From a checkpoint of a small transformer trained on Wikipedia.
Size: 8 layers, width 896, 10 heads of 64, MLP 2368 SwiGLU, vocabulary 8192, 84M parameters.
MLP neurons of a small language model. Each row is named by its layer, matrix (down: output weights) and neuron, and shows model dimensions 16-111. Each number is 128 + 24 x the weight over its row's rms, rounded and kept within 0 to 255. Numbers have three digits each. A neuron's up and down rows have the sign that makes its largest values positive.
A block is one neuron, or neurons of one layer that tend to fire together. Before each block is what it responds to, as a language model described it from the Wikipedia text at the highest values.

Section and paragraph breaks. Closing == of Wikipedia section headings (History, Early life, Career) and line breaks after a sentence-ending period or title line, where a new section or paragraph starts.
L2.down432:115120105106085153138138173187151135129104127147168123096113142150112117149139178128161106179111135140150108140121105144146143131104137144158156103097142129116144150123122124139105086144095075143089109147132151136128123156130134098117166127102086139121134136131158148114106084167110134116
L2.down508:133104090152109160113109101144142098055173120166082119088115143131126088100141097100167118104120079103139127121149131132163135137141141130141149163155127110152100121138110141131137116122098099127135118114160131176163106136106150138111123140114123118141123137135121156156140126111159127095
L2.down549:118111131134194157106157120161151120147134118127074162134138119169149092147118137116130140149116106170096170071125119130129102141134137125132081119142150172129143118154136126089146149094092149098110131123122102127123127149129133105099129184084131081119134091119147097158151108178102134137
L2.down724:157142162131130161136108128140147107103110097156165131124101101121141136148109105106115131163141121101091131156150141139146167152114145157151107160126155110122130136090097127126134139117138119141120099136155116144142115178128145147135076101145103131160110175142132100130116161066123114130
L2.down826:122149133164179121083145105109130100156143110155133104125084132116126143116100094109123123126155132127091082084127089132098163093134124156155139139159108169141135086093113164115156143149103110148133117167134109120104112116111105161138093154107152130153115119159138127157088207123173146135
L2.down1926:152153133103130151165126124063108156111102148125116140182130109117145149152122114166112158104067080102143100162108131135145136142120096140116132099088137096096150112128164126104116111109132155088109095110134105150152150162132135181126118143166155164125163117158106170136127100117138137114
L2.down2117:135161133166148142117122138132098130140161101132142102121155111091133159142155117097116137132141154132124148130149120088137138126109069150113088149153121099115121139121106138135129159148140119153130134101110153094150169086161104172144111143107120111143074146119156134110143185148165140106
L2.down2304:122120128122117128137122130127144119116123150122122130123115140128138127122126129125146136111136132142135133135128129132144108131126144127111134112125133131144123129132129120161124114136106153130127131118130134132137131147113111109132146116133123115134128130138125126129119118126119135114

Preposition "in". The word "in" (also "In", and "in" starting words like inscribe, Intracoastal), mostly before dates, places, or "the" after a clause.
L5.down236:085154125113113150093160142135124127123111152154122123127128100076135123169125130116137121119120109124140127162149179113112125127149148104154094138125154113120097157119111117125123186137066114134136165112145097149143166151128129131136133185091140148134150129089095142131091138120122172133
L5.down821:141162122138140125078156127097132139145122107142178125112123098155149153140172132119103113116125116150128151138159106119172109126096140139123131117107144115165138144146133122098116094116183144122111112090130147136175148171157148155100104099151103102131118136188121102096105123109145116107
L5.down934:138122130139101104113110178136141090138179143160098121130142078142117111105106134099147122148130138097118100129123125125098127153152117141129167144122137105078116126167125132160138145117165123126186091135165137091097142139150157106167114136118122183115097135095147155122139127148139092128
L5.down1426:113070152126100135082135115114105104170140124134096131152159175124121091113107163094142137113136126136129149123147112121139104121110139132134159128141116126113076105140143152148100144124164125151099097107152129127152125111089093159117132189101128170117159127138093148092155145147116107148

Section boundary markers. Closing == or === of Wikipedia section headings (Track listing, Early life, Charts), and line breaks ending a section's last paragraph.
L3.down637:115151098108098153124116145106122130108083117125131133113108134121146128133126142133135096121149150112121134110112122132149134095142132135133125099140151123136107160139136140148138086110115156134103131124141117134133137149146140117136161134114105139150123115131145125130111112106127137109
L3.down2346:135114130135125124145121125144135119146138147129137114129097136114121121119124124125140140132144127155135131139127136148129121160104137131110148119104107136141152118124122109158108129143115142122124116134128147138131141148114110130115136129146126117117127136129125128126125129126115137130

Locative/temporal preposition "at". Prepositions, mainly "at" and also "on", "from" or "to", opening time or place phrases, often sentence-initial: "At the time", "At first", "at Bootham Crescent".
L3.down1136:141109100086100118097132117145128129136102070143090165183105116133120131155108131144111175129104165137132081192105110176144087155159104156122124118108143138052153129127119173124122168116142126136111122135127123079093113128126081084157100144101132125110133159140153148135109132127130147139
L3.down1680:145154141165152124157100105142103111137160086111121154114171094119112141100118107161121125117134126133150127101144137122099086089132089163101127163169105122076108150166149181146135140111097139160140141131130126140173132130109142107100077092134097123162148137092134094123125122126136140122